{
  "d_mlp": 2560,
  "norm_place": "pre",
  "init_std_down": 0.00633,
  "warmup_steps": 200,
  "final_lr_fraction": 0.05
}
MLP neurons of a small language model. Each row is named by its layer, matrix (up: input weights; down: output weights) and neuron, and shows model dimensions 288-383. Each number is 128 + 24 x the weight over its row's rms, rounded and kept within 0 to 255.
Before each neuron's rows, "fires before" lists the tokens most often just after its 100 highest values on Wikipedia text that the model never trained on. A number after a token or word is its count.

fires before: " |" 48, " Result" 4
L4.up669 [160 146 141 143 136 155 148  92 149 133 132 134 126 104 137 146 127 133 142 181 131 137 156  98 135 150 125 123  83 111 131 131 143 158 127 124 103 162 105 174 115 154 117 125  97 157  81 100 115 153 126 129 165 193 134 159  87 158 162 123 111 138 121 129 144 104 132 117 101 149 134 116 179 120 146  80 122 160 129 133 156 148 140 148 109 158 168  84 111 143 118 146  88 145 152 149]
L4.down669 [149 145 111 168 111 145  97 112 142 133 155 169 116 103 126 118 118 145 131 138 120 132 161  95  92  83 122 115 124 105 122 120 147 118 135 146 131 171 100 161 119 119 129 142 124 112  76 115 148 125 121 119 109 140 104 104 108 105 179 146 106 134 140 116 154 126  71 137 136 144 121 110 166 127 162 108 167 145 128 127 144 123 110 133  89 103 164 113 149  83 138 153 151 138 105 132]

fires before: " " 49, " |" 26, "0" 10
L4.up697 [166 119 154 147 109 105 100 107 114 158 171 118 121 111 147 107 106 130 159  68 121 119  83 116 130 131 105 160 150 120 152  75 101 123 116 122 112  93 155 112 111  78 158 116  95 108 128 115  98 141 186 129  95 162 126  87 149 105 107 166 131 143 140 127 150 212 115 120 100 115 175 106 130 110  96 133 132 145 154 122 171 127 152 154 129 100 139 156 103 160 145 128 113 130 152 117]
L4.down697 [135 151 160  64 138 118 166 117 139  97 109 160 124 116 122 141 112 111 164 143 130  93 138 116 133 102 150 114 135 119  91 139 155  92 108 185 146 162 171  98 149 108 166  98 104 129 111 117 122 127 150 146 134 127 114  84 127 141 118 133 157 129 131 114 149  89 156 130 116 178 130 146 133 136 157 134 105 108 151 142 142 118 140 155 137 112 132 136 156 107 147 154 102 132 100 144]

fires before: "\n" 67, "W" 6, "E" 5
L4.up1371 [134 113 103  99 146 115  96 120  88 106  80 176 177 149  90 128 119 138 152 111 116 158 118 151 121 126 164 168 148 142 143 156 137 148 122 111 111 103 148 112 147 129 144 138 124 110 148 144 124 138 127 118 171  99 100 139 123 117 137 117 118 116 182 132 190 140 163 150 132  89 158 129 142 135 113 108 119  95 137 130 159 133 104  90 122 134 170 162 154 135  93 114 108 141  98 101]
L4.down1371 [104 129 159  72 140 125 113 128 135 118 159 131 143 120 149 132 147 135 110 119 129 122 130  90 157 184  97 148 155 122 106 123 173 126 147 128 123  86 139 138 141 145 124 126 129 113 133 102 134 187 127 122 141 142 145 140 132 168 146 154 100  91 153 102 114 119 158 108 115 141 149 157 104 105 113 123 163 136 107 110 141 136 132 117 143 124 126 119  98 103 104 110 166 127 116 100]

fires before: " |" 33, ":" 31, " (" 6, "." 4
L4.up1936 [ 83 167 159 120 117 163 180  87 154 134 136 128 125 159 139 118 128 124 135 146 131 113 119 109 121 113 119 132  98 164 118 124 130 118 104  99 136 139 131 140 132 121 117 110 180 113  94 125 134  94 111 106 112 170 114 206  91 142 140 151 122 122 108 103 149  97 164 137  96 132  86 148 134 104 145 121 122 160  95 114 137 132 117 143 144 171 120 118 114 112 118 164  97 156 121 100]
L4.down1936 [132 146 166 128 137 126 146 126 155  72 119 112 111 119 111 144  71 113 145 122 138 101 146  98 118 133 173 112 120 104 136  76 150  95 154 156  78 138 103 170 134 141 138 157  98 102 104 121 111 141 104  98 120  92  98 168 117 165 118 165  99 147  93 163 112 110 148  91 157 149 109 153 133 123 135 147 119 150 156 117 150 136 156 129 125 185 127 110 162  93 133  88  99 164 149 152]

fires before: "0" 49, "2" 7, "9" 4, "\n" 4, " Year" 4
L4.up722 [124 136 143 121 116 152 153 114 139 153 110 119 112 131 152  65 159  96 135 119 116 132 106 134 121 148 132 115 127 140 184 136 105 159 115 103 134 149  84  92 129 151 158 128 142 144 118 123 138 129 152 131 148 157 139 131 126 146 140 147 136 157 121 101 155 109 171  79 114 126 118 134 142 118  74 118 154 114  86 131 135 127 153 109 160  75 117 139 133 109 130 114 125  95 100 147]
L4.down722 [122 119 132 146 107 144 137 127 103 130 105 116 137 123  97 160 164 132 152 135 130 136  95 159 118 127 146 134 126 149 105 136  99 125  92 116 111 169 125 103 131 165 143 120  80 138 164  92 120 121 156 138  98 108 160  73 148 112 131 140 128 132  68 154 150 125 114  94 126 110 142 125  88 103 152 176  98 134 168 127 108  98 137  87 107 127 102 108  93 114 104 161 170 189 131 126]

fires before: " |" 49, " the" 12, " be" 6, "\n" 4
L4.up1903 [154 151 171 143  88 185 104 119 117 134 106 129 152 168 116 118 148 145  99 164 109 150 127 163 135 123 152 144 112 132 131 155 107 116 134 144 125  91 107 145 111 164 123 132 143 103 145 191 106 111  82 120 115 137 142 148 110 149 157  96 158 139 159 119  97 151 161 108 119 128 148 123 146 123 123 112 120 113 123  85 149 145 138  76 112 141 131 138 123 126 124 114 133 117 140 131]
L4.down1903 [115 138 133 135 114 161 110 135 112 148 146 116  86 137 123 141 122 143 125 123 144 130 126 133  92 136 160 113 113 121 143 119 118 119 121 130 147 116 122 191  85 127  81 174 143 160 135 142 188 108 125 146 108 131 115 135 103 140 148 121 105 114 156 104 147 118 138 151 143  98 161 160 138 133 106 165  96  64 107  79 150 138 116 171  77 131 134 136 116 137 150 107  99 134 168 146]

fires before: "\n" 61, "|" 9, " " 8, " The" 6, "-" 5
L4.up415 [ 97 165 154  92 138 133 103 138 104 114  56 108  89 143 180 116  68 118 139 108 158 124 109 102 125 148 127 162  97 116 144 101 159 141 116 133 145 156 138 155 146 124 127 116 128 141 191 130 135 103 129 141 135 174 155  99 112 114 144 137 129 124 166 113 148 151 117 139 155  75  65  77 164 146  79  85 113 112 130 128 133 164 146 118 122 143 146 184 112 129 136 106 117 123 127 151]
L4.down415 [119 110 144 173 122  98 110 158 142 110 133 168 147 136 102 160  95 129 131 130 108 140  88 160  98 135 146 124 126 125 113 118 133 133 138 114 163  92 169 125 157 123  86 133 168 141  86 131 112 166 126  88 148  90  75 153 129 111 119 147 120 120 162 154 104 115 126 135 120 145 138  99 125 124 105 120 139  97 127 141 145  84 109  83 151 140 137 143 124 128 131 171 111 140 100  80]

fires before: "1" 23, "2" 22, "0" 12, " |" 5, "s" 5
L4.up1304 [146 117 103 100  90 161 122 134 123 127 162 144 166 123 155 100 139 141 100  98 119 124 101 180 123 156 120 117 138 125 137 152 159 143 125 144  88 148 131 141 105  93 147 105 150 132 108 147 113 109 112 152 155 141 142 139 137 113 138 151 134 111 172 107  76  93 116  94 136 165 129 127 119 177 138 109 160 121 124 154 143 174 135  79  93 124 113 121  90  80 122 142 112 132 105 124]
L4.down1304 [153 138 112 168 103 146 136 103 140 122 152 134  88 119 125 177 121 141 119 161 148 138  78 138  69 148 136  56 124  99 154 175 115 146 124 134 105 170  95 145 128 120 147 151 167  89 106 113 112 169 147 124 169 129 150 122 130 124  95 143 125 118 133  77  80 171 135 165 111 157 122 144 151 125  98 157 148 149 117 151 115 118 102 225 138 165 139 135 144 149 139 173 137 129 148 151]

fires before: "1" 24, "9" 23, "0" 9, "\n" 6, "5" 5, "2" 5
L4.up2338 [130 137 134  98 139 116 145 112 113 110 120 105  98 155 139 154 107 143 136 144 153 138 125 138 106 121 130 180 141 125 147 132 133 171 133 172 110 108 120 116 171  97 150 106 148 122 106 114 124 133 117  88 143 144 131 101 139 142 151 136 143 149  69 125 126 123  95 133 108 105 121  72 174 100 129 160 135 192 158 173  81 126  69 135 123 119 121 188  73  72 141 153  81 116 149  97]
L4.down2338 [114 152 110 124 116 153 155 105 128 132 156 122 135 124 155 130 112 103 146 163 171  91 117 122 139 133 135 160 151 123  82 135 153 134 131 126 126 142  94  87  99 143 148 118  92 128 147 111 172 121 124  93 137  85 136 111 122 177 117 150 135 130 168 153 148 158 150  97 184 124 135 136 146 136 148 117 150 119 132 158  90  96  91 170 175 158 156 139 133 154 137 118 118 139 143 179]

fires before: "0" 21, "2" 15, "1" 15, "9" 8, "8" 7, "4" 5
L4.up2012 [126 178 143 131 141  85 136 136 116 115 116 135 153  83 152  82 107 115 104 129 127 122 107  94 137 155 138 125 153 115 119 127 156 162 119 137 152 150 125 122 138 137  91  90 143 125 153 181 111 109 136  88 115 127 133 158 125  95 136 146 104 190  85 119 104 149 142 148 137 120 129 169  84 142 126 102  95 137 134 146 146 117 138 127 108 131 117 137 112 119 146 110 129 117 159 105]
L4.down2012 [127 156 126 125 117 138 165  91 184 114 139 120 154 132 116 163 153 181 171 118 156 112 133 102 150 157 120 139  72  95 152 112 142 115  97 139  95 147 136  86 149 157 172 105  90 143 135 150 123 164 156 107  89 124 149 116  90  82 111 146 134 149 164 169 132 104 122 148  88 116  76 139 137 170 135 141  95 122 117 148 132 143 126 148 147  78 158  78 124 134 131 139 141 125 139 157]

fires before: " |" 26, " " 24, " -" 6, " —" 4, " SP" 4
L4.up1570 [122 107 185 138  82 138 161 133  56 139 150 168 132 177 161 113 104 149 126 130 138 107 131 129 109 131  56 148  89  97 137 154 138 104 104 153 115  49 137 159 115  80 118 122 144 147  73 123  98 117 127 157 123 169 124  99 160 121 102 121 115 166 143  80 121 173 142 148 123 132  75 102 120 148 111 112 120 127 127 175 149 150 119  89 192 118 123 148 144 167 151 143 160 119 117 128]
L4.down1570 [121 116 108 133 101 128  88 107 110 105 116 161 100 167 146 126  84  94 109  96 141 157  84 141 202 126 179 152 157 114 139 159 129 147 143 119 107 149 130  93 149 125 135 178 159 132 160 100 109 138 113 133 148 108 143 130 142 116 112 139 112  54 111 153 167 140 106 122 134 145 158 177 140 147  84  94  79 141 109 143 119 129 137  88 133 108 100 120 126  95 142 127 143 143 133 127]

fires before: "2" 25, "1" 22, " of" 5, "4" 5, "0" 5, "3" 4
L4.up1018 [170 151 148 140 138 172 173 161 117  94 164 106 101 123 107 153 182 116 103 115 117 134 122  91  94 100 112 158 133 125 127 113 150 163  85 118 180 118 143 135 164 120 123 131 147 126 114 111 120 141 116 125 122 117 111  99 139 102 189 167 172 165 103  86 135 129 125 127  82  93 146  76 141  87 104 106 134  90 123 110 121 147 137 144 156  92 118 135 114 107 162 125 128 117 108 103]
L4.down1018 [134 118 146  99 116 121 107 165 127 134 105 137 124  98 108 131 133 123 119 103 156 136 141 165 135 146 113 122 132 105 107 120 124 139 126 130 144 125 112 139 108 118 118 123 161  81 147 127 144 124 156 151 109 114 140 107  91 162 134 132  82 109 120 169 129 109 146 163 131 112 116 115  84 163 115 131 140 104 140 133 184 118 124 125 115 117 149 138 109  91 122 102 160 102 105 127]

fires before: "\n" 43, " |" 32, "-" 9, ":" 4
L4.up1589 [134 132 120 124 109 168 138 146 150 116 134 178 157 131 172 125 158 140 117 162 127 141 179 122  91  89 103 120 120 110 116 140 132 120 168 154 135  89 133  87 163 125 122 112 143 122 118 125 138 140  96 129  93 159  87 119  77 112 140 146 130 132 100 154 103 121 154 194 146 165 110 129 167  99 142 140 138 136 124 110 135 125 139 127 170 141 131 126 139 138 162 168 122 159 126 138]
L4.down1589 [155 151 112 136 144 139 118 135 150 128 133 139 136 154 134 112 104 165 122 142 139 127 144 169 106 126 145  96 124 153  86  98 121 117  96 161 155 137 115 147 119  95 117 148 142 107 151  96 140 165 114 109 114 110 145 169 183  74 119 104  93  95 117  92 100 136  77 131 149 125 119 134  90  72 148 117 113  95 151 125 139  96  87 130 159 136  94 125 130 129 147 112 111 175 127 115]

fires before: "1" 20, "0" 17, "2" 15
L4.up1634 [135 125 132  95 135 158 148  94 115 140 141 121 109  83 154 135 184 142 107 125 129 105 130  73 127 136 154  95 116 127 129 126 150 131 115 131 137 149 133 130  71 153 126  98 123 128 110 112 155 126 106 142 119 100 137 148  90 146 106 135 123 134 164 128 110 114  72  89 156 136 101 141 139 129 109 124 103 125 147 130 145 170 126 118 141 113 135 147 106 123 137 130 131 114 145  53]
L4.down1634 [120 113 126 103 153 145 131 165 130 166 157 133 116 166 124 146 146 104 127 107 166 129 143  93 123 126 122 166 132 124 104 152  98 108  94 138 119 113 104 160 159 132 124 146  82 124 141 140 103 151 178 136  89 179 137 127 109 138  78 120 125 139 162 161 118  94  98 154 165  95 148 134 120 154  88 126 139 118 112  87 125 110 118 147 118 142 113 168  87 140 101 126 184 103 161 176]

fires before: " " 33, ":" 16, " The" 5, " C" 4
L4.up64 [121 136 120  94 119 128 126 120 124 117 170 100 140 130 142 139 131 168 141 119 146 160 124 159 100 116 164 113 116 107 130 124 116 131 117 136 116 164 119 169 101 124 118 159 169 113 152 158 123 136 134 126 163 113 123 140  83 125 121 103 104 139 112 157 107 151 130 125 149 132 134 115 128 138 120 115 109 111 178 135 108 118  84 163 135 136 145 102 166 130 124  58 173  99 106 150]
L4.down64 [115 171 143 148 121 138 140 118 181 142 134 131 190 128 115  97  96 120 141 150 123 140 151 149 147 117 110 159 151 113 154 137 117 120  98 107 106 114 111 124 149 148 154  97 146 130 140 114 162 126 103 136 162  82 165 100 150 146 101 112  89 129  84 182  94 125 145 114 108 143 124 161 135 160 103 109 102 116 157 115 161 159 129 127 163 201  96 139 130 145 121 117  85 117 138 108]

fires before: "\n" 27, " |" 24, "t" 6
L4.up995 [130  97  96 139 122  71 142 132 107 123 158 169 161 141  94 149 135 168 166 129 121 188 136 113 117 139 126 108 108 152  96 120 112 139 121 143  86 127 148  93 166 131 119 162 123 102 116 174 114 131 106 111 143 103 122 114  66 160 159 120 102 181 164 116 141 133 127 134 142 128 158 153 145 138  66 110 103 136 131 163 117 122 118 178 150 148 143 100 132 107  96 122 114 139 100 129]
L4.down995 [138 133 136 126 127  87 163 143 133 123  90 165 192 161 142 125 187 125 135 122 130 117 110 116 140 129 119 107  86 124 121 118 132 128  92 108 117 129 135 135 161 100 114 148 149 165 133 143  86 123 115 109 175 128 118 151 151 132 141 139 125 156 159 127 124 133 143 100 139 135 113 141 124 108 172 106 136 120 110 101 146 158 159 150 114  91 127 189 121 136 116 114 124 103 150 145]

fires before: "2" 18, "1" 15, "0" 13, " Year" 7, " the" 6, " " 5
L4.up882 [148 140 147 122 118 167 148 131 108  93 111  92 136 141 148 147 129 120 105 180 119  89 140 142 153 137 125 130 107 114 104 145  98 118  64  96 164 154 140 145 130 115 137 135 161 114 135 152 135  87 122 125  89 145 153 126 155 137 133 113 132 129 134 106 146 172 138 129 104 117 114  99 139 176 120 126 135 124 146 101 123 119 124 115 107 140 157 123 140 149 164  85 133  80 118 136]
L4.down882 [174 119 155  83 124 116 135 161  94 125 155 166 123 142 118 112  99  96 129 113 123 159  88 131 101 156 129 160 139 148 112 152 123  85 141 126 116 133 119 117 147 142 150 172 138 131 127 151 169 135 136 100 121 172 135 136 100 123  99 126 168 109 137 163 156 190 113  96 165 140 198 110 114 194 104 122 159 145 101 120  65  74 102 114  83 134 116 113 145  63 115 146  91 144 106 143]

fires before: "\n" 53
L4.up2506 [104 102 124 115 150 154 119 149 119 132  86 170 139 183 138 158 102 189 138 124 138 114 141 104  88  79 154 122 126 144  89 139 127 135  94 149 139 116 152 121 112 151 136 114 155  95 140 142 122 110 162 123 140 139 126 111 150 134 117 129 143  98 143 107 122 138 113 155 144 112 121 137 114 123 112 113 134 112 130 127  76 122 143 128 111 128 162 126 169 121 131 135 116 115 118 119]
L4.down2506 [169 114 128 129 116 146 138  98 183 106 121 103 147 131 148 137 123  74 132 113 131 111 157 142 113 117 131 155  91 142 119 140 131 143 127 147 165 182 138 152 161 154 118 112 148 179 125 128  93 121 132  95 152 102  84 106 109 162 157 157 130 116 124 121 149 103 153 156 109 118 100  74 139 131 154 126 134 127 112 101 130 103 144 126 129  97 118 145 103 122 144 170 133 160 159 126]

fires before: " " 28, "8" 15, "0" 14, "3" 11, "2" 6
L4.up2122 [139 152 143 101  83 136 102 123 138 179 137 125 109 124 180  83 143  91 119 102 139 108 114 110 156 127 130 110 106 140  87 149 182 182  93 122 121  90 156 133 119  95 182 105  72 136 105 150 116 111 112  67 127  94 128 163  86 109 133 139 153 133 136 153 129 139  92 101 158 108 117 104 121 116 136 156 118 142  98 147 117 123 110 143  94 164 114 142 105 153 122  70 136  91 181 109]
L4.down2122 [ 93  68  93 150 139 160 135  78 140  90 171 131 153 138 113 179 115 155 112 161 171 167 143 107 108 115 115 120 140  73 105 125 119 108 110 103 134  95 136 124 142 170 117 162 120 152  70 162 117 144 192 135 103 142 109  89 126 110 134 115 157 107 115 147 101 145 109 148 129 176 104 137 119 171 141 122 110 133 113 113 114 104 137 104 120  96 157 101 133  96 110 142 115 115 144 117]

fires before: " " 27, "1" 15, "2" 14, " |" 13, "3" 9, "5" 6
L4.up2386 [148 126 142 114  90 138 163 113  97 162 133 154 115 141 131 115 172  92 155 118 122 129 126 147 195 157 162 145 152 141 114 126 136 127 133 148 131 135 120 145 171 136 148  91 108  68 126 143 146 140 126 144 144 137 128 104 170 109  99 125  92 104 145 186 125 158 124 156 161 138 136 108 126 116 141 113 147 102  98 156 104 169 123 138 124  98 113 102 150 164 129  92  99 102 133 141]
L4.down2386 [118 108 149  92 106 110  95 148 140 131 108 137  96 141 142 138 124 126 105  83 123 111 155 135 102 128 120 135 111 133  97  58 137 115 130 149 146  78 118 127  99 136 156 134 117 108 122 137 150 128 138 126  91 128 160  99 117 103 123 154 166 160  67  85 151 129 160 110 143 142 185 125 177 135 102 150 151 161 139 138 121 177 106 169 111 140  98 106 147 138 148 136 114 120 143 137]

fires before: " " 30, "1" 23, "0" 17, "2" 13, "-" 4
L4.up2342 [189 114 161 116 108 169 146 144 113 138 153 113 108 118 147 152 144  87 128 115 101  83 103  86 159 124 135 118  64 125 118 119 170 105 129 116 161 123 158 123 131 122  92 164 153 153 153 108 148 118 117 115 188 111 129 148 146  94 129 199 179 101 142  89 111 118 131 167 116 116 162 148 136  93 127 130 106 146 106 154 132 155 168 102 153 137 124 113 134 131 141 150 153 144  97 151]
L4.down2342 [128 141  93 103 136 109 152 117 116 141 127 107 123  76 149 163 121 133 138 170 109 113 108 114 131 140  98 157 114 119 106 138 117 100 148 141 135 122 107 144 127 107 137 146 153 155 127 152 156 110 163 124 130 141  95 111 109 115 105 178 144 145 160 161 104 154 146 127  89 132 139 117 134 141 106 128 117 200 102 155 112 130 183 132 114 115 151 121  94 168 124 168 144 131 138 150]

fires before: " " 35, "\n" 22, ":" 9, "-" 4
L4.up1937 [117 132 153  81 109 150 134 107 141 160 123 116 127  90 148 111 115 120 152 125 122 137 158 164  96 101 138 129 121 147 106 162 114 139 136 122  56 106 145 107 113 140 138 128 122 116 137 131 137 158 121  81  79 133 146 104  95 137 123 121 121 197 107 128 144 110 159 124 153 124 141 149 131  89  87 107 109 158 155 116 144 122 127 108 127 105 130 131 157 119 124 125 128 139 139 149]
L4.down1937 [190 134 136 118 146 118 140  94  72 122 169 135 134 109 157 146 143 164 137  99 109 135 124 136 102 115 134  83  96 132 104 152 149 122 118 109 124 179 130  83  84 145  91 110 120  94 160 108 126 115 173 126  79 129 115 100 150 131 122 146 119 154 149 147 135  94 170 151 126 137 106 103 124 163 134 122 127 147 143 118  90 123 139 109 139 187 129 129 158 138 127 134  67 196 150 153]

fires before: ":" 72, " |" 4, " of" 4, "." 4
L4.up1493 [127 151 122 124 140 137 155  98 119 123  99 119 126 165 136 144 140 109 112 113 104 120 133 105 164 203  66 139  95 129 145 127 125 128 128 152  96 141 162  95 134  98 102  94 120 147 102 103 161 111 137 106 133 144 122 107 130 110 139 151 110 124 133 125 120 152 127  98 105 122  90 146 122 109  90 135 148 185 108 137 128 154 150 133 158 119 163 120  85 177 144 162 121 179 147 139]
L4.down1493 [152 152 123 132 141 117 172 110 110 142 129 129 128 129 141 148 103  93 134 122 109 100 131 137 119 149 164 145 139 117 114 126 108 118 109 145  98 168 153 121 163  93 114 162 132 158 113 143  95 125 117 120 109 139 106 103 113 114 120 145 114 158 153 100 153  79 111 128 148  96 134 113 164 136 137 106 109 146 133  94 156 131 129 128 146 128 126 123 120 144 124 108 142 122 143 124]

fires before: "\n" 87, " as" 6
L4.up1822 [167 152 134 108 154 147 110 128 172 113 127 105 126 144 120 154 120 126 127 119 186  98  86 126 137 159 141 101 122 101 140 153 128 127 163 143 112 102 120 113 216 130 137 151  76 102 151 123 100 100 139 120 107 105 100 109 142 141 177 161 158 129 115  86 138 117 128 172 138 117 134 111  86 143 133  61 124 145 164 158 107 162  90  66 109 103 162 138 138 140 132 146 111 151 134 111]
L4.down1822 [145  90 149 100 122 124 149 137 120  89 131 139 152 134 136 111 129 136 107  86 177 171  78 137 139 126 139 152 150 121 107 170 162 114 107  81 169 133 111 145 173  61 139 115 108 108 155  70 133 118  75 114 114 102 108 162 120 147 130 142 148 131 135 152 104 146 128 121 123 125 113 137 146 124 114 130  98 113 165 148  83 122  86 145 149 173 143 184 141 131 112 100 144 156 138 152]

fires before: "0" 39, "8" 8, "4" 8, "2" 7, "5" 6, "9" 4
L4.up1159 [129 104 143 143 134 126 181 148 117 120 122 144  89 139 126 178  81 175 131 151  95 169  91 159 124  77 110 149 138 150 148 175 143 158 163 120 125 134  76 123 135  96 128 130 139 125 129  85 116 110 148  64 101 148 122 128 156 100 153 160 171 135 133 129 109 113 154 124 136 118 120 144 145  97 122 146 119 124 158  90 173 132 155 163  70 110 114 115 109 117 107 137 129 119 140 123]
L4.down1159 [134 135 137 130 115 151 120  98  99 101 115 144  98 113 122 142 128 180 109  75 127 126 149 158 141 102 129 137 174 118  84 153 153 141 117 166 145 148 108 136 140 137 154 157 159 138 116 109 142 106  82 109 130 139 124 136 125 142 103 100 114 120 179 113 131 130 129 119 134 124 134 141 123  98 113 150 125 113 148 122  97 131  98 132 138 126 155 142 121  98 130 113 143 111 111 120]

fires before: "\n" 49, " /" 12, "|" 4
L4.up2432 [ 96 108 110 118  88 123 133 145  64 138 140 122 159 135 106 163  87 156 176 111  95  98 103 109 121  95 155 118 103 114  97 133 118 161 132 127 158 126 104 159 137 134 113 105 122 138 160  96 130 129 137 165 127 108  90 131 152 156 102  77 123 119  63 129 105 130 116 120 118  91 168  97 139 143 118 167 165  69 138 151  98 134  95 148  71 117 110 143  94 115 123 129 159 129  98 107]
L4.down2432 [ 96 136 178 146 157 124 179 119 157  77 125 168 124 128 145 102 122 151 157 126  94 135 113 100  68 103  99 150  98 148 161 107 163  84 117 168 158  94 126 143 187 147 111 133 143 103 108 135 111 166  82 150 126 136 179 104 129 157 141 171 126 103 128 139 167 104 114 138 153 112 126 156 149 128 120 128 133 122 138 121 164 131 127 104 156 123 137 114 153 115 163 143 145 120 180  96]

fires before: "\n" 94
L4.up1152 [ 92  97 149 139 142 161  96 144 169 115 109  81 148 120 136 102 105 115 154 153 154 131 107 158 124 148 163  87 123 118 129 136 121 184 150 112 125 154 134 136 159 108  99 111 117 133 141 151 109 125 149 117 119 123 137 140 131 134 125 136 172 158 111 127 175 137 123 165 130 121  86  84 129 108 103 115 160 100 135 127  97  98 102 163 120 119 141 145 103 139 118 108 143 147 102 148]
L4.down1152 [134 148 149 105 147 172 157 135 103  62 102 160 133 146 120 120 168 120 117  86 106  77 120 120  91 112 151 120 151 127 107 179 161 135 130 153 111 127 106 109 136 131 149 130 136 114  66  95 128 124 106 105 147 108 166 143 111 160 125 176 172 129 140 127 123 110 107 141 142 146 132  93 137 116 110 138 145 111 136 164 158 146 104 103 117 103 145 100 113 113 121 150 127 139  79  89]

fires before: " " 25, "3" 12, "0" 9, "9" 8, "5" 7
L4.up1411 [157 133 136 112 105 125  79 130  65 133 115 164 134 132  84 105 174 127  89  89 137  83 117 109 112 124 160 127 117 137 161 154 113 163 167 115 124 138 130 127 152  76 157 123 122 133 108 114 156 125 136 130 134 169 123 134 116 142 144 122 120 131 122 155 136  97 153 118 135 195 114 114 149  61 119 138 113 204  99 107 156 118 114  87 132 123 113  83 118 101 124 156  63  87 138 115]
L4.down1411 [135 113 136 130 140 101 130  95 191 140 135 131 171 137 132 100  92 151 107 126 134 129 126 138 133 164 135 116 148 139 100 127 105 170 131 147 114 150 151 118 150 124 127 132 146 118 130 138 125 151 133 108 161  94 128 139 109 143 120 109 181 101 122 102 152 154  97  96 155 128 141 132 152 150 134 161 142 172  88 100 125  98 168 158 160 125 143 143  90 171 130 134 111 116 146 114]

fires before: " " 50, "," 10, "3" 8, "2" 6, " |" 4
L4.up1539 [114  95 146 161 164 112 125 147 128 133 135 128 108 129 115 147 161 126 152 138 148 143 160  91 127 128 191 162 118 132  64 104 155 155 141  71 188  99 125 122 123 179 109 100 140 148  97  95  84 132 144 132 137 107  90 181  85 145 134 125  81 119 117 152 150 142 138 122 152 157 184 101 154 147 123 126 123 130  68 120 133 133  77 106 132 154 148 130 110 161 140 127 152 162 128 148]
L4.down1539 [149 115 115 109 121 162 122 136 134 112 133 121 101 145 130 133 110  98 138 145 128 107 141 159 129  78  97 168  97  79 151 152 153 125 114 118 110 159 121 133 154  87  92 134 160 106  72 104 144 129 125 136 134 123 131  69 127 146 117 161 113 103  99 126 133 108 161 145 127 147 132 121 153 136 119 106 141 128 130 160 118 143 102 120  98  97  88  89 134 120 103  87 129 158  96 131]

fires before: "0" 15, "1" 15, "2" 14, " (" 10, "." 7
L4.up1094 [121 120 136 101 119  87 111 149 137  88 171 122 145 172 153 111 155 110 119 114 143 102 114 150 119 132 164 119 161 178 139 138  76 122  92 124 124 132 130 198 126 117 135 124 110 128 156 113 106  98  90 162 118 162 124 142 180 109 144  85  66 119 176 126 124 118 106 117 173 110  71 125 107  86 171 135 130 116 160 137 130 127 157 147 122 114 105 150 113 116 120 133 142 109 106  91]
L4.down1094 [123 189 121 109 113 132 173 143 115 139 131 147 115 116 108 155  71 159 116 114 131 143 107 135  89 105 109 112 112 125 136 132 175 171  96 101 162 143 121 113 153 169 106 136 109 160 141  84 140 129 127  98 115  49 149 147 156 101 143 145 145 126  57 113 136 141 141 132 164 108 126 111 153 133 146 135  97 125 123 102 153 112 160 120 120 164 161 115 115 121 159 102  86 129 140 113]

fires before: "2" 31, "1" 22, "0" 16, "9" 10, "3" 6
L4.up611 [121 139 140 104 113 116 142 109 184  68 120 137 152 149 135 124  82 143 133 109 151  85 114 142 142  98 124 119 153 113 117 150 143 180 105 176 145 146 131 137 116  99 171  85 134 144 146 159 145 106  75 125 111 138 162 128 118 108 171  93 142 115 105 151 100  87 145 130  94 128 126 127  97  84 130  92 173 149 117 137 152 147 118  95 162 169 146 150 154 120 172 124  99 103 162 114]
L4.down611 [ 83 144 161 164 105 158 119 131 135 114 118 162 169 140 119 152 114 138 102 120  84 130 102 163 142 125  68 129 128 149 194 113 121 131 117 119 165 169  96 163 155 114 143 125 104  94 111 133 130 135 136 116 135 118 115  92 113 119 150 145  92 104 129  96 131 162 107 114 130  90 146 151 129 164  77 135 107 142  64 153 179 129 154 138 142 123 138 133 135 146 124 145 147 125 162 146]

fires before: " |" 48, " " 14, "1" 5, ":" 4, "\n" 4
L4.up1073 [148 126 139 154 148  97 158 122 116 175 165 163  75 106 167 126 123 100 126 102  93 129 131 121 138 116 129 178 137 139 152 128  96 113 149 129 134 118  91 155 117 141 136 102 142 112 111 141 170 144 103 128 101 127 141 102 128  94 141 144 133 158 154 142 143 134 149 107 178 145 151  89 177 113 115 116 129  98 149 146 146 146 123 110 145  94 144 143  97  77 154 149 131 113 154 145]
L4.down1073 [115 169 130 173 127 131 100 121 119 162 125 159 149 117 131 113 135 121 129 140 135 140 129 131 117 155 171 115 137 134 151 133 125 147 114 159 138 113 101 104 133 174 154 108 138 150  87 134 142 131  93 100 124 126 107 130 109 124 162  96  94 126 150  99 127 142 133 151  96 147 165 133 116 101 112 160 134  96  92 160 122 135 106 139 147 127 135 133  75 142 128 122  54 132 117 149]